python train.py --norm="layernorm" --tie_word_embeddings=true --parallel_block=false --init_std_qkv=0.0266 --init_std_down=0.00271 --beta1=0.93 --train_tokens=411900000
MLP neurons of a small language model. Each row is named by its layer, matrix (up: input weights) and neuron, and shows model dimensions 0-159. Each number is 500 + 50 x the weight over its row's rms, rounded and kept within 0 to 999. Numbers have three digits each.
A block is one neuron, or neurons of one layer that tend to fire together. Before each block is what it responds to, as a language model described it from the Wikipedia text at the highest values.

Final pieces of verbs and prepositional phrases that usually take a following "to", such as "addition", "according", "related", "led", "due", "referring".
L8.up848:571398494451517489486516382480587462461514544510532493496437468585410505524548434467605556438564415533554582405480556473481523474389408501489550451522582522419479476540508488530499508486560562561419368536481503494534482591473574454408491567380504468469449523439511552485512497570501533526394534511484563434442468509497582456519598508513521576484597503499530483558593345524565509541553460560514503424554422417517548520526454569489535447522474523451558532488491530617482580540521456

Short letter fragments forming the second piece of a split word, right after its first letter, strongest for amp in Tampa/Tampere, also ir in environmental, il in silver.
L5.up184:522565535441491505501509506512457529604510521523478534456510556537509541523499456552539471517488442579575525597483511575524525510463450482575595538397612523519405490509513516573422509389483476469511432397455560429548512500543500512449487486488416482493380520449467611481476523444552526515574514512470486512561470556472542511530475434446501437498507561335476507479399474539435449484469521492539521479563496498532587436533511550442492538491503465504553596499471464414479507447501475
L5.up253:551513463393544482527538427432514480428463491487539509519535478432554418536450565460529590572559447553497501415523456465529468441554443444510496446453451499541451480416468439468525496409447394458506590519562468579471568528466568544594368513544490420465522490502459529487482531496516428482459518469459522408482519498575534592518521484578534562488484477486496518487453526528491503592455531467578544562591461492495484405344479466569521495481490494533483453427468498550540461501470491
L5.up677:489673519479489427508557553462476453473452492486548490404496596478520507579493502474482509503525554507462501405467507486558471462461500522492507532430506491481492516506491490576493465491537511453487504480411549455455525544566458440554532486546516568451484534426505629574416467481489511383535475522408548577551506553489543452526510456492510542576445496470471518503487545496459471556481492418517521602402476518502510517516592456497556533463471507495458456436488476431568513442473395
L5.up957:537498573515447515482589511463565449565506517499544500422428597418475592517424510494411452449580439492578605421511513512602473500451494445515571476527465427571419477491414476433463503447484396454461636524578559499531547496485497521571504477489561461465593458476531453454456538426474545500515494543453534490469467455544543561492500416594540521557337587426456545455540527416474557500526596477488533537579513423442435474602611537524476476449541493498525548473519479459511503508419508

Final word-piece that completes a person's first name just before the surname, e.g. Brend-an, Nath-an, Elizab-eth, Raym-ond.
L6.up108:477604472503507563407494413593537474511627501406504440605477458480545472566467415581473525402474415424492425564625487541431491392486471540466494464516571468448530576498503543455503518540489446521558513437523548471490474587484624491581490470463566463550503499585520464529489429437512480540560475492464546454481559458577455523407518495557415543463434438521538416595535510557515487546438487556467493569479485487536516451431525457573531498430543546452497525526419555451500478456558524
L6.up302:521479542484455479520517485446501449509426496463458574535498409463547553584470438525462507426571421521508412523475555468480482481572570487559474524376524436523510554525491502510464558534477415501464501399503552539583517433386475478564630525507568515559442493483457463483506556501600436536517471474511569515514538465498542511445483483495528487542559516585470432595462477443460584483563520561483502459549608515600509463490542449496496555546484513510563488454534528480556493543540474
L6.up540:554485489551575465436526422536522450523529418501519400546468513466571503514467405604473474578459481538555530527522473500437494484502446477538519476503599512570539406535554504561483471565546530507565422476477570513513465575488483574426596406451364508472478487569556521508532467429440449463508421462568491524459549363634549470484471540552516586451428488387514505527525493586559460417532477484575549542510513436489481460474476581521519510493471428479508489480432438482463463523455512
L6.up834:462465488496477476480528560482488483460565528471429540496572488485550515422414410570466553483485546446586543468546488505535436544509558530510453432463475473473589514511422472591565531545456465612530504518429480515544454463570545492460505491496529456483499535471568537521376461486535586545573566485596456560539525401527466549464406558500453496512539544486489422449550482528357592463440555516496552484562500535528517556645445548443385514375430574475419497459529546498557533560478488

Short middle fragments of longer words split into several tokens, right after an opening piece like con, ex, rec, in, f, as in con-ce-ived, rec-og-nition, ex-c-avation.
L6.up119:459531474423557518526423434487509556490509559481544524508466432590492497469540498463521381454474419517450421524612442508421372510550514544584531496457537452469430481606463515611450483447453492461477469581476511428550431503460586540463460570517512429561511455441420433490474445518468535501580511571483492522491570550516474517535546501567537474547537496537485448559522543534431509558562465578539559460469525551534549480509483468464469512473486524556499590495449508542500511484462491
L6.up330:439502536514605537547571527555426452443492547529508530463449502496390567533526481543474531448499571482459524479457456473473498423583537564579583536493501407460477540515476526448395628487561513467564461519527459585500471508512487516466527463492594504593538473472479483624468516369474463481549448477513591496514489443553434487531571439450514534493485434511584477646503456515405490523486443551443488544489489587529529515429544543528565582465511550542482537564506461392493534564576519
L6.up446:542492510588480546483528419507544482545590440563485494470465521530493466456502507531498473405444524545447492507441512458378513451453512537478545564532477475501461565491497480441507589528482555447524508484452482511562496504562555529470493513559503664571555552524456453519537412559610549499491534619501447561559493486511465518549550424495435534531460473424511481561518436590462436562502490608481477469494458424479463583450435579462467541467451467544559551438483560482552476407521525
L6.up1088:448475524502511525520444471466519533451723557552507532500501435555551547565532483590503517529518535445478479510519472411465559499468440440458510448564482473594477504543557477387509497380466487415467579455523487515464424557505507452528463457529376533553502405449469460504487566495645502488541510455436576451461505565596541537573520443434450453394502586578406563536471510512538518471435507508521556524579471453487505490490472475483477374432448513547577513536527501541607450481538455

Word-internal pieces right after a split-off prefix or stem, mostly after "re" as in re-n-amed, re-e-lection, re-b-ounds, plus serv-ing and becom-ing.
L5.up236:456657479481477531534468490575486492493630557532481481462485612488552523482435489519524528463474487531546467507460589451531404522475564594443515431486566558518437518517456538567493496503441497474459492459406452500553546518577518490513530552513500586448526535489402367437468472534451448579445515617491444545383418413568449523512523490474470481422496527492502483492417534493544411551477491436516485471436487379466555554532498540566596542439433495494496467510522451564491485456457499
L5.up645:458501448447506507470516588454574561443435467536500505519452442554469505555487432573475491460425449478515446407465525347496531516503618505458534419411544524619488543490513489500524423522500575449534468474485488550545555533424511541556552521411538462500499485539483512497473530417514570566557540538505559510497500464607459575464426460583503465482465489501550456532527478558534424470446520476450567497558471453427467546479463492497441524528479428523413393604489597487464475495508594
L5.up1064:435491550495476519508375377463574517510504516539487462457487454534494558554342514459452454559501483557546586464507475550512447471520408516517579393452611462524450608542447450552473582574610381476486423373495479476475502514437555480553569485560501524487447497621485503545552539535431517534415484556387443438533522426540527649488493490555426471493506459536520498486500516594551474481521512478544480489545429451448441426485519488486477505461476546485477471535434515533522475500557556
L5.up1119:506441565530458438478531542419502431490536501557507465506490415558533543537492481430482401526537436446543632535538473562573525460489381413510574520494488421437483503517551472481509556416445539596520427490453532608535531577482529477567507427487549533554474530534515530452477512482569588496480543465470563377439583549536481472527536539456601543496482558487468380508502449431562563483527472622475528575536401505515420456517475393504514490463423558502574445433532568544527560544571578

Short subword fragments inside a word, right after its first letter or onset, such as the h in rhythm, ir in shirts, ic in nicotine.
L8.up52:482468523460421423527471459450525499541532456491550469552454448471503487536533527550441495497640479493546469475464545481524511553476457496599481470493417473568479499600446483460539564614490475457443541501507604355500477412412461499505423589507447471515457529481412441429463437473506458546474513552526513568454489496649466530482387512467466574455418496512458515432547537513538520536508539543503531439465445477562531496464546458482476533399403552555575570490579483518491455515486469

Second or later word pieces inside proper names, mostly personal names and some places or firms, such as Mor-ris, Em-erson, Y-ale, Hew-itt.
L5.up197:491479493438417415443534549466479495487453492492423563500519541402491486469485487560475524539511482496578571450521527490476444505479578478518570569509441523508455550544526495413578529508525385529498447484502475513487491514472523384487512547512514431464427408473556500427493455388548596439466576451502402454477523593462473538466422517552493585477500497576406422438491527521523506571437445489473533556500358512496480548338456374455510485402484616530382482484432478446501519500550446
L5.up527:532498464364441522557436458525567399440518509578354533502547504500469516533474517591506457504480432465525475500480534530616513513441585534569522497488417507457528480498467434484477488446534557566548495491455419475531517537542523490572491497548542524439453414468627562482516401506511557409446468504537507511478471530508478516487444493489484562437509629451475491470491461487567541549468437536476534495461448494492478645469529410390596563488493562540493489456501539549444539487498563
L5.up786:540530576461481417595469494471534383551488504623548595412546440449385487518475511458483517566478513492485487582448440447588486457497508489614460437547493599466512537517465531487436569515522473562545572490432494465412611482453483462472471505488474452474412521591561532477547496483620517519383558372482481475392596553497451519475572512481545516526541479438462503497471481556541593539552415468466522447512500562432573542530444468456523474478528478455552432430457455460470439441557476
L5.up855:447510548576500579530596397525553479540546516504506503665480517452594473529493479496427549534480524459565441527485415428523472465507534562541454475596587512615545573518411504562458466463484418479564437448453498552498404508503554487569487442505551490509484559543558493498481432466550434501522528423498502452519428432607465564443514485461425396570514531498585509468554547574553461480491471459569478531576451439548497591591527500529462542390463573503450450489488454448563496499422526

Word-piece endings of column headings in Wikipedia sports and discography tables (Apps, Result, Pts, Partner), plus mid-word fragments in infobox labels and prose (Distributed, Preceded, Tobago, participate).
L5.up41:475526555525475487473532593502495502484485508499448540549500555495507488505584508499549482524497515554519486404504496452387438559556486552496537503446476440514491479485557519526564476549515469478434469441439494549450411471568565600483598520565429525558455427488484475465504505493480494419452510523466595472583560464450488517506538444493368514419440453571537455611448495545561566563492526539512516498516536601471498523443520480488562485431467466543501530477563653481494552534548521
L5.up466:546467526487579455429517556499534509463543454523496491527551430501417542626400579464474639385519385426510536484448450488434435443463512475552505432523478395511553521470518533556501581623413581574535417405616502472556445545485515454466523474444514575522537534574510508555529494536508442445486467470531563611517451493445572527424501520503447430540429439433569571479461513417438490448577488512496548523518476591505542476507484517453520441442471465463521499433494484602487476474617550
L5.up574:443525496508495441460462482501568554517469519504485511549487495588534484548562529411569493489502588474534486426521464428498464560526517573540504433525477474505510506450498517585564540476385508414512412448550499487453503570447468411450469608536552521555510543577453425504440519437544573504559502552514548539525488400487389470559509471513411486529436496457557424457480542574505366463486457562491516475440398614525427555483615481434635459420562568426449530453522536472501466475527525
L5.up587:499427575517372470467603487577501581491498493616549440586520540607507579552614554468493420482450516456491554427439553504513462423524585564560517554512537448509547422423475493524457456578458516406449512499471425480470571466487463498511419503556514495505574531502464467513529461500533473446516450400419536558510525488503623558460468447500449429424470510534502450478526579488507576414494383470554531520555483471478529485673531529441491556440472434502533405488428464653493511452543431

Short word-internal pieces, often a lone consonant like b or h, that split a word oddly: draw-b-acks, Turn-b-ull, Geb-h-ard.
L5.up302:607480592520581523507429488553435474539548538502454476504499437526504485467487468498467438512544482489450507502474523444566470437463405521522499541502467526425418521517584553533476473519542406571562477512533463475562517515580542423378445461467408602459491546537520478476524535492528528591507541553525434569597520515464579509481435522503549466516454488483536521426487489433501500537459476262439513485535438517471473475411529519485474424463534476534543514553491461441501517463470454
L5.up423:494481502502500514439508501475573454507487479564453472525504533481561441511500457458505451532530530511561508546569415471505471429501474531582438497450600562532487458554556510564524494563445496593551502460569430549545517442450552561516453549494534512527454652483481464476395464476554387484430483525513554577434503385403550464541575521571481473394505533465600532496492552530548441583472583464466448472445398460486593583561410498511483538469544468521532486553519405516482494597575427
L5.up549:537445603458464541485572551536573497438609571528506458489548404496576542454486467452512516511579449550522488523516474414598553432559453555454478440405445536458517545539504531516521450540515393481518546475549488425507559564561481472427385580523538508508509509516568525503479501477588409531475483451515483533485432452477558540554490433494491629457534615522520519473519428499528492508429538497652434556542458520556571541453552521427542429435521511513541498557445464476471427510482445
L5.up1071:506530587468476393514462542511526466495458515524420498543533450449560486465543521500513562387480512480535493409567536583451534399457453518557477428513543511558423521513508587482511527490464534490452451484526472569478622555474462487510536435493492500492477483491545510549568478459495520461615400504505438423557539512505484449545465460452456460542560596475458368547573510576542443512486534476476426433506432462596508490454481508438460480517450446469440519564453552460402513546394578

Mostly and, or, on, in and since joining or continuing a phrase (reception and transit, died in Beijing on 16 February), plus second word pieces such as vel, ments, ight.
L8.up590:434572511527426439532534525568556484523488536464463485516549537578488592466445480503513507613569470466530502498480398482525549518468564445556452521485444583482434496487455512434552595473494543499536541521467516563477470503533564586543480506506559401475541445456509520496493459614495466505358474459399440435508505413466562462466469464449489431544556525487551607548474589477500500594461456494547525442449508614504461476550476462356461439471551516564516526576446493535571514521506511

Short word-piece fragments inside a longer split word, mostly proper names or foreign terms, such as Jag|j|eetsinh, Bad|j|ao, Os|v|aldo, tog|g|led.
L8.up673:468466520560468547449509511560547474484662508496479511490521611407397532490597403511459438462616478584491496553473500588527492502491575468459493512524528459553458481520555508418536518482478490465470405409581411485524468473528483508429491442471527482525514497449493512383496455500563564530408514397522434468509529373418562547543606457513552505637578515420474571442503498530504536539490493519609546599552438510453528482446458426586481482460408521433479483503499431403520475473486457

Short middle word-pieces, mostly vowel+consonant, right after an opening fragment like Sh, sh, h, W, G, as in Sh-ir-ts, sh-a-res, Pazardzh-ik; also last digits of years like 198-9.
L6.up151:565510592527499535486469461439507494550471553439569570497474400451504497593539435419431468504514433451510526447520509499529444719546544562407498521473515487591449497500439520424583547549530467567539493538489511501453553547525569521505491491480549508496504512488508585400538504401498452492465532534459520593523523512537544474522388576490542497530526377411579505435517420523534535539467493515417498567527348505421497522479550420518366432462484540548507510558517399480496520499518505
L6.up678:442528524519448548478446446442484489556520522429576530506507509498546381508531488490542576526456485458512443465514518549469473426459488443457396523468579472533460475579550601413496581510553558477551483500503571449561456448529554542479520547561458486520478512463475513450414542528577489507573446455486597507531519496527522599476448581434388436514428531433403454560487457461514458575500566539489584461537509522512547449523500508571445471521427561435467505538550499515530477471485443
L6.up820:466534515638437580535469489537504522527494538408527464469512440476527586560495444504507492526596503518558487455470518447500452508512485511513509441462566449514549525514567368492525500529472558440412583559454443510454476579504422493538456521480438508582523515450496439507515500462498527479555499560481434417546474443508440561503449445507550606511457457453442505479559503466417549506436516521489490535511550494487538529573457488530512425491496502575588554517461510589475538471458558
L6.up962:567471415551523460430492479458410544474459475518463501419514525533519474528493380498544492577583576410520460488468494433591483593535485527528473520375509395473441503539443498509536572414525490425472368459497529523525502555466541564527437537559478530529498534594441489468517545360534497493509523515458491450422479479535548481399446498298582463387485518531541529534524437637480539506506472500454497524443500550436503452470574477543603551520528521554540490469451506493554358522523534

Pieces of main verbs, usually their stem or first fragment, after "to", modals or a subject, such as qualif(y), en(h)ance, conn(ect), occ(urs).
L6.up100:445511533494493524487490447488500499551505499445509403518493555568478489502473495465578467449506507461469524598472522462505460432511597434509548539529524448524510445585506445430530579327471518399586478471476558564487480456515546416472486451468623471552444485543484551525508466483557524466562438484425494457483518537462489470561475544464588491595451535512600524442523533523472472491489490519434551568518518488459456544577489401495503436471398454479549508621445517532529540590544457
L6.up589:412514490558510489475537431515482508523572500580443444476550556471521457432456489544483501455465567535419527560513436432440545433508593506497452470509608462523487511499563510388430528467532538573503468469490447516483516583364555516531538511453567487511519576531537550617490554395504517519533520524546539535519534522573480497527463540439511502525475522528541518502479496599454507378506448511565587481536558584367511497483553430492507430562423455487523486508537557454570539577534535
L6.up940:406484434500509528490512450453483378460519509550461418501502490520500468543390556556513516487468500486514579508530444424557485422553540457463566559510498548485514443571467486433459533496570529529445444434570481502520559578453549491405537400521563551499468619531495543569454554430486506599521447550478562440503507433536434510519568573560492443517441527554538506468440474455456558494445565637522460518485484544467377605427510404406505452587464451414623607505512524559502487639563470
L6.up973:498486449433494499474501491520498528577499519578500466452633463429512494393561568630558437521494465495469526575566471405462439420573561574500516430437494456489457523645572464452440590503480567536529449486496419622537514559478557393511534532447476596489464509487518489428451536350513432504498558542545472502471470494479492483574451573551557485527499457500549576501469566541495547473479430542556481464417527423547403519500481591515517548490531527478597541446450533520505487499509490

First token of column names in Markdown table header rows (Surface, Site, Player, the pipe after %), plus "- Field:" infobox lines and mid-word pieces like mat|hem|atics.
L6.up233:554531448498559449603565517493473525525540493459457406530584570442526560543513548420473496480463404578445501464417556432582468464572510432517495469499504459499511480473571541537553564513441446439518469490460591440464526620440507565522597487505561540547424390492549513452473497573511554423513459593474667562509465509478490476476432477513467464554542543466493528473536643487479488534516488524535549483548447496517497455542467474498444459446420444527466476374526556438530426568516478
L6.up355:504423483589468473467453462567507501420525586506456493608490489569453486519515549478494540496478490391455418488478558494605479471546458611507425480476551562566481551446461598555566494542475538470500523506556427447479533455481458621524466583435486481536451479454617597545489571503532452571506451575519515604505550587513418524579468473504462494497441525410549506494517477459466466532530526497545470436611463482577496498541460507461439544484543603508481426511523464541489457566499486
L6.up452:497412469434527491479452496534489529543590604436460477504524456477526639511502570443533520559486500441474464403466618541582549494548586526443467559556462409474532592485484547621455448417445470466591516568523495481433532479365534476544502537438454434609499391560445580539480522419488427530457435445454645607502454468538492555460660466474492516514535487518439501563512526470503451523566482486442471531471484542563501567435509505546463501453541441452516523516529514555442495611467587
L6.up1037:486490488506486471463468497446525509469571510476489558513499502471534446480431606492477454481527490487521514470474515518507553480518476441499486486524420395430556531547377510557476642543497498525458498622504468471432538524495478487441435423495593497409442574462452507539496496570629476436540422499517441578447537493495541560531464475562474477438576447493508455559542441424469551500574452460485583509460431503486389477534536460480546430470486456513469477466515496499537490439573516

Second sub-word pieces inside a word split into fragments, strongest right after "al", as in al-re-ady, al-m-ost, al-leg-ed; also pieces like Pol-ic-y, hel-ic-opter, Asph-al-t.
L5.up400:468475605462545578436572459483568511516521480470399583489573489463491512590546574561426543548514448524448516445460495446471548440488496519519537623403552436562549538447517481458503511522431530479479518529507510539527463523480449510473494501627453495465486570512492530502518402532366498515468554414488527516489481447448540457542485580524485474467459472387532491383538443487537493516440557495483589556391453447498537432366549501524538536459491451575418427523400525572464532522496484
L5.up945:439511533544435513410460441478569474518490494479604495483464460486547545545536576552496497417462489534429453391585548555506492467429546546406488449521585530530532617561564471426625406610403393421446430526464453503560506531656386575535450578465534545510457451561520573514460491552469545461455451500536471483509516453575562429484635509465516497537465490455462438497505431459459518520487607537461563576441499467550541430466514493479497531423432503440495594533525466576512498513457477
L5.up986:474496479512503523485439503486468561533543535514519539508500495486510473506486406603525452476461560518474567418556542458531494425517475438531555496518512419478536512495430575517429490462456495436543661558422453511549579371539550516567384513476431617536444374416543506528479538522472551546537472515486535546520493461493543478414453585499554500507415559559441444558436539496547575656485499504447555544466386509489508495565505491469496496440468509498545532471412523534466469585441521
L5.up1243:366524518497524506512466472501606484508508516462528485478487504493513492544523473605562560423546493478452452421585498566462430442532493552504508527496470446528462611532453510533495562432468606474544500502543485468425496466592555449444496517586564482578459522536486459612463515453494496536488490495475490567437535446505497470468520452569473446515515485486592587589436586510626469433503554519487605564480524492634492453516522401513545552448535430492497515514527415456491499496473487

The word "and" joining two nouns or names, often in section headings, e.g. "Flora and fauna", "Life and career", "Watson and Reid"; occasionally "including" or "as".
L6.up292:551424493514541523450555535530526425522457582562525514506592435508525548570524544609436429524388448497491517535546459434415489489450483498519567463465543436499468443409512587637376513469481536535512416476530462495485479466443473560524542539535420479527494421466542528512494569469480450497494501492465528506384550487501526605449484625425490536569569454503392418534463495534482354580470585429570541539484518414480514509459458481449544448517541451456538527475448522549503488560569544
L6.up468:591530547429578502496618485492662505533535570453503480442509481504540496484502431510485469514566445499536507512447469466486546426450484456436538448488454533408520395455531417503441464550498476550558529459490514523400491468450539476536543489490485436407388535562542558518469552490465451474431449572410569421392519509430525496520416537511506443441538453429472455517481575505518449474493495478604486481492487487449507528405412533455520534591470556535506527563553494514497443525470447
L6.up483:490447453522577450515499547654482494510535573574450475527494359512497513500423413500427572429464479488606514489511513477503415485516520465414432548465504487501447475455445595400506525536523517421492610393455440498526469522527444443428499478541573450549544457507536497459566536477429479477578483485460481537488487528584473455506567530422522454476503376487484467515453459576554541536509547469546437444508490511541509486440492493501548450467469410616573515473440589478488480565434517
L6.up1030:530469524545506460553556463557577565488543540488492481467558563504510533485497474487477452542593400506585438493548533412418445505524524569543425473458459592475471522498503589469573534423492590540494483540570456468454536556425498513491519486480370549478462576473496452457484523657471490652415559529441547476435490448488429423503539584496461415549439552530576525630468470518508528548507518453520413504583521424483450366475501512462454539484537402497533522441374542383489531497482499

Tokens inside markdown table header rows and separators, such as column abbreviations (GP, RPG, Pos), % cells and |---| rows; weaker on mid-word fragments in prose (adver-b-s, cat-ap-hractarii).
L8.up771:441524525607457505446559508370620626543510478488490520431432476537551528615516501459556444526538508511495439489527525460562553475433479439499441488582546482510558479448490467446501543600472492454460522599491426536408500463542560520474607509545551512601471484528564473504490458512477490482480493498508467460557497416416622423494528496489487519487514536532447550501486499420436543452537370445506481460525485574494483496559512546509557493568571473515467472515550439507502464488536484

The final token of a person's first name, just before the surname, often in tables, rosters and cast lists, e.g. Jer-ome, Pat, Dar-io.
L8.up755:504575567621491560455438438563479428456525546506439551581507454463460504524463482537478508359552437543523500499496515511477508455451554456484400537517601578514569481515441529563475484494448439521432463568469498490394519527432533501564499501492535459530510409493580507487422515430533531464517413511495548472420562453483539464451516520419570517542520593535423471502416485557468497474569557428545557559546554494491493464566512445516510375501496610461541487464490444423564529487445444

Mostly "and" (sometimes "or", "&") joining items in lists or pairs, such as Muntenia and Oltenia, educated and affluent, collecting or transferring.
L5.up319:563513531539505469540480532522622504506368472403438553524467437503512479530461422564556539519517433512447489465456378577482582537493380495548447412511464514459436509486503555550456497470437561490549547455518484459542456488479549506511541540529530524536513497492507499541572404443552496541492501437438417476545404443576429559489536495550522404499585468413545596462540546510494502537455517519510516538428500560537488558571515581471528622516492427545520442458494464461509469583469491
L5.up627:455533452452444530499515488406490471558513447411444560440565476527511562613503476490578426650600549463503473475502568464414586483409454492530437535513504472548510542593519573492513566481392509509498549547565527499456468447512499553459388529404448477470473514541526561483464531476482468491544493491491452561511476465473499521456490487529462473494399550469540502519482579517555464527445498482549550464476483531538544578522445542547563464474549404497567540523439426453484418512475527
L5.up700:481528433515457467528449507431545447526516562572454438524522444586526469558419460523440484527533483540468449458481575539554600466484468531480472496476571492535442476472471643465522548567455495596537480437471587544510583440498497509578546533498390589463539441574546516481505473485529513517481465538478467464475443413488515456613529474452519452611449510457610542538345557494475538519478561488425478489461440538549397628474559517561449501534531516448514403516528474477520529532444517
L5.up768:502494449535444526524451526515472521414407587572423461508508528539500505520462533555592552524550429412579468528497470587507541531461431449409411555491498589533503462523562446531469500501427433497480505458492560580476425453499492387515442507374564506432512581483626643452466483492472474535447469451502457551521438568540481493504526570537493498427498499447487488576521580510459486517392556401570510530524551495516557491511576510466385548497500517524548541545522496503543553484487577

Final word piece that completes a verb split into several tokens, often an inflection, as in as|ks, establis|hes, pra|ised, call|ing.
L5.up231:501499408424499501499473448429489457476512522517534482534473529575574545534464405540491577553455563458447499502523557472561494574545500446448536578540484469454553500558518501468464439518435486575497470538526617479516452590488471385568556471510517495471528433502512459503476547373485457567480558438591591425569592508493515571567478496474446528445494430494469486478493521498482605451509490591592560506476469480491558502476445394497494425539473441495490539556469531540536480537499464
L5.up965:472483482554387507570524413440421382488496527443503526489440542444509563490612490584507420491532558527623535442412472463485450498526543485504451388475483443475462499461426539522479552465551448568449484493512409588503454460437590572511607523541501572425567504575463545468529458483463505446574457468480459434423563562540559511536502491493435485526524524494477502458606501442460570447603442540557543427482490507460470490516497531531522505527399507532521490512537521537500613544496516
L5.up1061:378511531555550446453501391474410458514591506554473472521504516400492476529447496516458479466446551467426472498490402482472472490565489547484425479505471384480463525540497568405466525457538430529515430466550537498560502509423603560530538435566610601470497571566507488592510519329461547549529548537556604451459519485487498480572419534478472472505445574562563439502514494446437574429507505422511558527489504535469477545462532473525589462567514511559559557475500554511556522561473535
L5.up1068:440580530510523553578566454504414516526506508617431450479533417452498464452426466599567533466468472485487485549498466471486523459443516465523445518545553423506448534490564416465384503493507466488507413470489543520548502472371566554570499531476564536426504526540516553538455571479503509589531448500539495439512579515506535504516486536455446509450461565524487411497533547520503630437515451464587507505526498527422445552407532453575491385619457429466581514447517552536532485551506484

Short subword pieces inside a word split into several tokens, often proper names, e.g. Mad-on-na, Buff-al-o, Séb-ast-ien, cimb-al-om.
L6.up344:542481522537452531526510579545456548427558611519526498506495497476515507496467597387421519572471501542513497431411558466468528448529530435537551442430514492557502548555446472542481496486523484571384530425525496458494382533398428506517484508489454517531493515554569441470425511458466518503409462510511427461581479536554496528525565439502449496546513504499453347479468470569567504546523492523438479453436413478508613465489435434432442517532550525427601502545505448479441538540469514
L6.up614:490512500431426482527520446451518642438434471541479494482552475574543574489428511543508501404427477516491475541555421552503449509537622528471467449419564493508438535462519548500452464484435501551474426433586483445461425481448481495563429458450439471460566487539533441524488557522527450532562484472532452545483549503527491548551495497450588521565603559399568334507532515514517581476415491510489531563461503473493467403461442494487481518506510509424445499468444530481533441531532514
L6.up928:448557482627596452490500555412471483533449493543543477643529592520483434480505482433450608403503527509515548489482394494415529439483468531544539452474416459395500556495576443508465456592491518500446491523500420476504522474514488545461435521509432488590468558541468479474444520428476508443500486537577444519463532408505454486571587530555490486538436524374567448398512501491407523551529509445552624442478538445477461536470595444459476490534540531485484490484473447533500424524457477
L6.up1223:531612467460524487511541545485492421487472468549459521443504535515583519518414475631585528528502589522510538423613508567500488455544519454553445423450562404468421472437609411462534464544496498500504471499492483438447460560536525548445530528562505444428477579532477446494526450500471472445479502559505452484501555517436433479516480512410533463526600590396446495519569454609485488573580561463534478430521460433577417510479423623505524510425471431497569540483450487550524473450501536